{"n_layer": 12, "d_model": 384, "n_head": 12, "n_kv_head": 12, "head_dim": 32, "d_mlp": 1536, "vocab_size": 3125, "activation": "squared_relu", "norm": "layernorm", "norm_place": "pre", "norm_eps": 1e-06, "positions": "rope", "rope_base": 17800.0, "rope_fraction": 0.5, "qk_norm": false, "attn_scale": 0.177, "bias": "none", "tie_embeddings": false, "parallel_block": false, "init": "uniform", "init_std_qkv": 0.0329, "init_std_o": 0.0329, "init_std_up": 0.0329, "init_std_down": 0.0, "optimizer": "muon", "lr": 0.0136, "lr_mult_qkv": 0.5, "lr_mult_up": 1.32, "lr_mult_down": 2.0, "beta1": 0.9, "lr_head": 0.00936, "grad_clip": 1.0, "warmup_steps": 200, "schedule": "wsd", "decay_fraction": 0.838, "decay_shape": "square", "final_lr_fraction": 0.1, "batch_tokens": 262144, "seq_len": 1024, "doc_mask": true, "train_tokens": 1196000000, "steps": 4563, "dataset": "wikipedia_en"}
MLP neurons of a small language model. Each row is named by its layer, matrix (up: input weights; down: output weights) and neuron, and shows model dimensions 16-271. Each number is 128 + 24 x the weight over its row's rms, rounded and kept within 0 to 255. Numbers have three digits each.
After each neuron's rows, "fires on" lists the tokens most often at its 100 highest values on Wikipedia text that the model never trained on; "fires after" lists the tokens most often just before its 100 highest values on Wikipedia text that the model never trained on.

L3.up506:099122082119118122118109125145185105110164123107147145147095112117092151128142150137154192168120132159101149129130116167116106124118123129135157122153110183087124132135156124140132153066135132115107126138133098088134112146139107166128148095154094111129146091082124168133145099111171087108165126141133141122090166129148131118144147171099106108109112100126152136120105103147150128133159091141109137104137121143139111131158120093119181129119142132168120127152113128127123131114150140114143125144128133174072101144106097096142145145137113133168126147103138109146152117091157158183138151146099120120124144121147113087129132104168156135140101109129089097093142147128139081140087115116118128096081115127090098107129174150153133123143091099118131194142142117152174151116111136
L3.down506:118163133153122093115151103136094121108140127097096161096132137156078114108104170117151175080121086160129146112098153115161171149143111102099149116180148105104119170129116159156161158121141104150066111178129087136136163091149144136151114123071128118139125099151130108143120106132123131147082125142106144129138108127116161128096136088161177095111100140114128144125151135108134134132110132142112132119125104131122134132142114120137152116120082123073114085119099122117127115166122135096085132110155172192123094135130111157115118119130109116129099162123116142143108065131125074144111107153071146103104117117077139148107130138162159128128118169138111145117093154144116132112115141126128126101133123143162104118120108114099140143119144120106101167105102121125142116150122125
fires on: " "
fires after: ":", " |", " ", "r", " ft", "°N"

L6.up1505:074117138117167161135081115130099150119122154108138126108149110085123130184136108122121120125155084103094143142101151114129107149155125060106140123126124130106151134074096167140086120150138139149110114157121166104134104140155103116112136153115120152121146105134109139084141093160116115129162124157148151135147122124114131122148085110161108100135108093137126114136165132136090141116131126085170115116142119193105100134138105120122140145095142116138080106124134109173170090110129164127158152136116142138094105125104114122100115170122198168160105111102108134134127167156151114123145140144147142137107100134148147108091128100117117137127145192117119119108122149114115132147141129134109132145097136104123131117113186148132092138079132083121117119075154147107161085144124140
L6.down1505:158143106137092099128113120146122142085097118132145119152134110116131063110096145093137124132150125179185090114187126152124075157135170129146099124108122119102089125135115110106118125104168113117122110125142129144139139098108116132112163151130118136087079103085138131091127154120155109105118096145136097094117186135133119144142134127110159133159089145149121169145135098116117161127110183148148107160124122135124165147112110130154122157129126142147173126098109166130118132087111089116111123143157148123140121099168148110129149119117141126094090140113114122092133127091178142136112130123106175112177153110097120130116110133137126137119124086156161193104154110133148151181162154118143138152110070133159157152146169134143119090144167106108134105121138111132127107145138140
fires on: "on", "er", "in", "n", "ur", "r"
fires after: " d", " D", "d", "D", "od"

L3.up1171:120104095100154146101130083108140120143138148117147151089108148131138126137154106157120115150092120123102093181131140116119128106086142133132119099100131126093126152080094128120118123111130148140117099064106105128117135119148081112105180142142134147111135154141151163129144137158116127154092126093163127154100131151088126168103130118150154122184121178131130132163155095130114122092113123128110138135125152097133159093160123106175165109122105116130135134132140115143145125148126115178100110097106152107164156121157081105110110141139168155170154181131133130143109149098160133166153154134125124105127147151143152097112109067125122196148134125104119135118113152144118106111145152155136109107133107101173127129125150151139080136116112143118169124136152140112142144126178081
L3.down1171:116128129171101149120184121143102125149119095128161114127092082144103134124131131097123128125153114117128101119126135149135145121138110115086114126147150128106141110103118137111096179114147148143112119104132058156098097119117102142120146125135115095115113162152094131146137144081191116132111145157155177117148172135117130139149154102116106077162100132084135117133103113102123132098084149136104154102148096139132199175133133176129132129108106124113159152112134124127174135120133132144164131148100148157124097159150129130133122099149127121146121111130151109103124133140147111155109092149094179062149131143125138095139137109103107155149149149111116123138149086123106142109153130120115127115164108154117108143144106121120141161092123153064125118120124115111127168116160141
fires on: " ", "6", " −", " -", "3", "5"
fires after: " |", " ", " −"

L7.up1114:146130111124130107146113123139111115175137126179121126116144132100130135123111117096108175156095116135136147134103153131142159155105136113173112099146101149149138115160126185154115158131128139157126133121128152164107144127167136139139124155064152140158167130128143133194113126115121148146108162154134131106080106163169142121114113124081115125133159107153123187096118115108087120091160111079107131111124174122091088122172104135105141121106152112117120097168183126118153131141121133155102163140130087087128171098085113133104112126147144151132177099154145137076089145102122120161057135099132132129108175131139156096138151172149124130117133128156130114102116138097110126163120132092148147176102136145188112133130122106152118133130122154146127115131115102123129112130153128
L7.down1114:146097115125106125159134097118092169113120100079089142114149150118125104103120111151102151147127117097155131136139130140154099161111101158103116125182106123133122150120161123151145120143083182098142103155130144155117135156120130171108133167112137106139163161164100154166122139125178134133113124161102111086108118117104198137134110121108123160153125148143152142090121126117150145154139115166143108161147146105129162114128138091108113156157094126120158122150118105129122125121151107154106112176112111129098075124135127182097088109097111134087129068127135153118116155113141131140090123115104098177136131144155143094157119105113140123102090076170144114145145157132166170169156112072142131163099155087117098070114158143155122109082137139157159082076085114072116147101159143
fires on: " |\n", "|---|---|---|\n"
fires after: " ", ")"

L3.up1530:102163098128137142127120108125088158093135110116157144172116145155104137109112084112189119121119138072166123168106104144152094082066101146100139090121130080104145129122106098161128144123124114115162138116117106085104132128097076119137085099117131122108117148097081161155144149163126128167125132142102139138131107117145129178148142183123109141123125121126140115108115148111162095151125133069144107122103128130111154128137109114173141102134089073116085158145111092111146136142105141160174122147196142117116126152149089138147134097111121136093162157152131123088131114110151109117094124124207143099136111125144150136111128147103148108108167118161126083111080099119129134130138132126102204148125158108140141104117123091113162087128109166113104144098137136151152112134099107
L3.down1530:120125133095134149122128189126118136102137141163128091140153154162093129126129114094133165140140107149145143151168164114103123105156119137125131142147140160115092093144128129165157147136117140116120159163105134134108130155202137097124146115124157164121130112121104113088085096166159132091102168096125110104094100159152172126126098146136145102125111125127120137132120109186175143070181151151125108091100143096123058105155123128122154153112092123161112145091150169149094115121187119116146153124143080170123130144116147107141114071132157141102112114121163141153154148154117145078108103102101127165101141106140135152129127139110147119163109116107114139139166151193118147145110100085116130143147082131094140103138105147151131131119081110122114105142129148147096110179129109
fires on: " the", "'s", " of", " ", " a"
fires after: " of", " are", " a", " were", " the"

L6.up77:146132172117093140122133105156144126139137100104120129124124095076132142140168080125104124110149118158120115132126145133121131134136105163161147128177169116103105132118125166146137054137124118125134147090117111120104168155140134174129120121107103141148169096140100146088162115107124182126134200125135145096132149112129111140154174159141123110116131186134152102139132129078108134168160131113096153119121096125135101161122095069064141106091125146091159088128135163145111126132127122166066149129104149126174139158111118120081097116157100118146160160147140194130102160140122122092107145124121121171130145107137114125141129115142117152152148128118082111104131139117080167123158154137146141139092128107139121138117125120117087095173154105107133169153154129134079137100137116
L6.down77:178140135208107129160125089127111102116138103124166170114142098153148139109127110100137143082153165179132115180121123168142133087126147122122115101134114146142147127108147136163081102148131092126146100104116141140083101145145128130100128135151112172131092120140106145130105138159072132103128145145129140123152127095156142133122150103176124092133130111142136156150114101120151129108107139150109096157155133131116121118110123085157159130130155123121115126125120145070138111138119072121121124124096153114091120139145152128097103167115126178138109147144136147125126124088111147135071156104161149119148159123130061144170138086148108121158120113159142156161179143154163148128127146108122116137111094126154133111151122150137144112131141126107144124162141133095104117129114139
fires on: " |\n", "d", "O", " film", "D"
fires after: " ", " (", " \""

L2.up1361:126132146135157073112145124098112083106118137132112103133140116123116115158175166117144141166140146086122129190082155117093109098118150141134120111145098116156176117119148130139109146147101143149104109079100071081147123157070122131152124114113124106119138159160135126134119120146096116097140128109163097156114139142098124127110148140153118112151162137106170099098144167121151146153050141194137129117120144176178126131090125166152067172129148155157147122129147185150174111161106157096127133125158155148081150126142164086101074129144138169152139125148133096099117170107153142145098100175106149092122143090143140131108131133132117185099098155149154127106098116131123114124121127125110121102110158122143145102091154108149130150080091167111094112096123128135128140122165136
L2.down1361:112142175086072129119085118125116117085144127109118091178165124151106120162124146126095144102143104144121102149134141113180083140111114099142098146115115151132148096170111112114126170097120151120165144126154104095124097180155142116157131154116115137144155167104137141167113157188141123157098123134143125156136134169144132119096149069153087103119130127124096115153113143119159118114120182111116140109108169157135136135127120142131159102121120155117146128098120139127125103144123111139102144115086134100125128147156195105136117118127119169122135074108185078075114132097130136148160102123133072111152147109135169126135128088136121101102162129144131131084109183131130117105183136095143121138155157137133174134138130125151107092095116104140148104158133126139145135128154151
fires on: " ", "13", "9", " in"
fires after: " |", " ", ";"

L6.up1375:123155088102178104142100133115115117145136131115139153161194131146105084157125125127132114087132163143086106138091080113105111153131136146172170128124083132115137095145187136121118138147149150116153155115086149131121094146081110143135148123146171134111126089110100158144110143110121081104135160100132129127113139188105095162143117090195072170122094108145126162098113093105145120136084095091129121118152155148116153154116119140159146114146102141173157131109181104100104126140141140142167110113124152126104118129176102125108064130165107139127082142116116149136118137117152147111142142119108141156131127130124140126126093135141100103119139137145101136115145150113091084081120110111133140126130134131129126097118196105149126095117128136138111139080163155170163118196111150
L6.down1375:135150107144154105101169141099123133130157108091120097083143124115138173112139089158128100087070141106133120135112127083117104082114145108126132095079153085085072147156165155090134135157159146171111131143120138160169100136113155105137108142090113194107153114129128137084080099130091098163148128163145105111134123126146135125108108115129133156136146117185130119139141139108137139149096101120140135159122119109147120137126105183156169114103122131158107140124161123079089132116096142172108154119101139104089109122140079126149134160158114073121126128164110148118141139092128127152110111086138125125124134164135177115156135153149172148104121113126154159142107113141115145157153128106112135148120117111157130160128140111175156134120151107132083151123153137132153166113166132
fires on: " ", "p", "ul", "ol", "am"
fires after: " a", " f", " A", " b"

L2.up362:102159100105181109144131159101124126128138131153113137090113061123158124103159131135113123114118070153121127122104143128101112136139155117184166097167176128116107105115142123122109103173167129144111132142137108096090090118120124124134098111127111085126146107101129111132098135094099065144146105128116137111108212161146111102156121094157147057158166106148143135148172087130130103121112109140146138128122116145149125136179182147144116132141140081164094126148167105131146138108166131100114122103133125137123145147123151126112130112167147161137142139166143136135139110138116104126124137139135145098108153141139135128130136149122133135184118112160101082131191101120151108096118145131162095129157145119154132133108118117171129097123120118110094126123134131137127111103097179
L2.down362:092142159130105129156118116120123152145147114157158111133144098142126182158128145128113110124131120114104076109113164147123113157124157113094155154114108100112162168126138148155137096165146121134152139146126142157117127150137128107138155149167141131139156163116163170116140159127198112146182079124151179164127138118135127086154128122161142163129136158183120100114175142091099137099143126142140151142155104126127112120078124151127132086074121140173139120059166117121128114127140133156143126135106129122153123139131137121139158108148122124125112176182171120121134108108163123142097135106121139136099136153189114164166139119077075137130147105086124076103146117088129134141146158101105091110139145095117120109115117103135156147105089113139117130110142170073103071098118129
fires on: "por", "ion", "ran", "am", "est", "ant"
fires after: " f", " A", " F", "F", "if"

L2.up647:116175149123119142122073174120103108128139139154104102096148169130103127109178112133120144141128113149132080163133142103117117116133127096105139129152133138144153142096172150141119139115115125157116139130121122153131122130142146175130135128113140129101116127135126065167150158105142137122131123129121120146161149100101135101144153136156085152121124152124116100151132112106127169126146134105143131121191151163114148127152095086146157135103105143142147164147139067128113095150140184119093083093133108113145128126144177094107110148106145165171154124102114116135127125120189098172062105113146164185071131121104089110138164123145162123139139134083171171125130101097118149136119169096122112153174124148105107131066123119133172131120121142143104124051109160114130106138136148
L2.down647:120115147123099121157129116120129116162129130132126178113152111147136091138117113115086134157095164145084136149161130114159169149124109121126166155122173158140100123142074110093112093135110126150115105131112119116125170173104104111175140187114161164102124156112112133138176129108121150150124105141126119082119086114117155152123174131129127178137115119143110129137123148096132130111126157113132147138130135154131132113175065141166114111164132184105122149092120155149095164110093166139109089134098138128106118114128126131141142080147129101128090171129152091140087150093089133131133115100118127115136150106143125121166109159082102150094126108191162150147159103101174088137112140133095090131115084109121112136161163118098101103099114128144125152149153140149135077134128142
fires on: "ol", "r", "S", "ut", "i", "s"
fires after: " D", "D", " B", " d", " K", " O"

L7.up470:148096093129147120140158137161118170131125104093126129159137137120120121097151135112136152155111129155138149091085084129142111151137138113117188051111100118156160137164111162114095114131090091124117098162149123125144103118146086084124123147138085156099120109165130135161132142105178085137140146160087083113104133140119156142159123151126102142111176143144096136117096124148161142148149101117154152116152170124112119120115107122163165174129132156125095131134118140105148146157118175139197158120119153113082112108109139128131163125119138122118118128103132147087149119091123155152127130166116115085156151113108135109163143163120122107104130150136144132144102122128108128134160143118130131117113127066123114130153154093154123101137079134138118108134120095118150132108102144
L7.down470:132144131128115157125140145093117131134119186097164134143122109156121117134139100090159131101148106129135100128142096115124104131126152149145152138140101136155119152144093112119119127095174136164145111130139143143140102175118154150107147161142155119094124122132134126153172097146114150141143124103149158134128129080147156135097171090162144105095121160106134145094145119090180136153135164115146104111136158114118149124150144102083123109139130105164145128111140161125116144122144121132130159134084172123133131132096118110128125105098159148138095128098120156140155114168128098163052176195174167096100121127134134134113142149103094133081169127110123156103125141139106130125110125152133129140101105105123113159128170110117143154120172083171106131089119116113118154101138169
fires on: " ", "–", "-"
fires after: " |", ";", " /", ":", " W", ","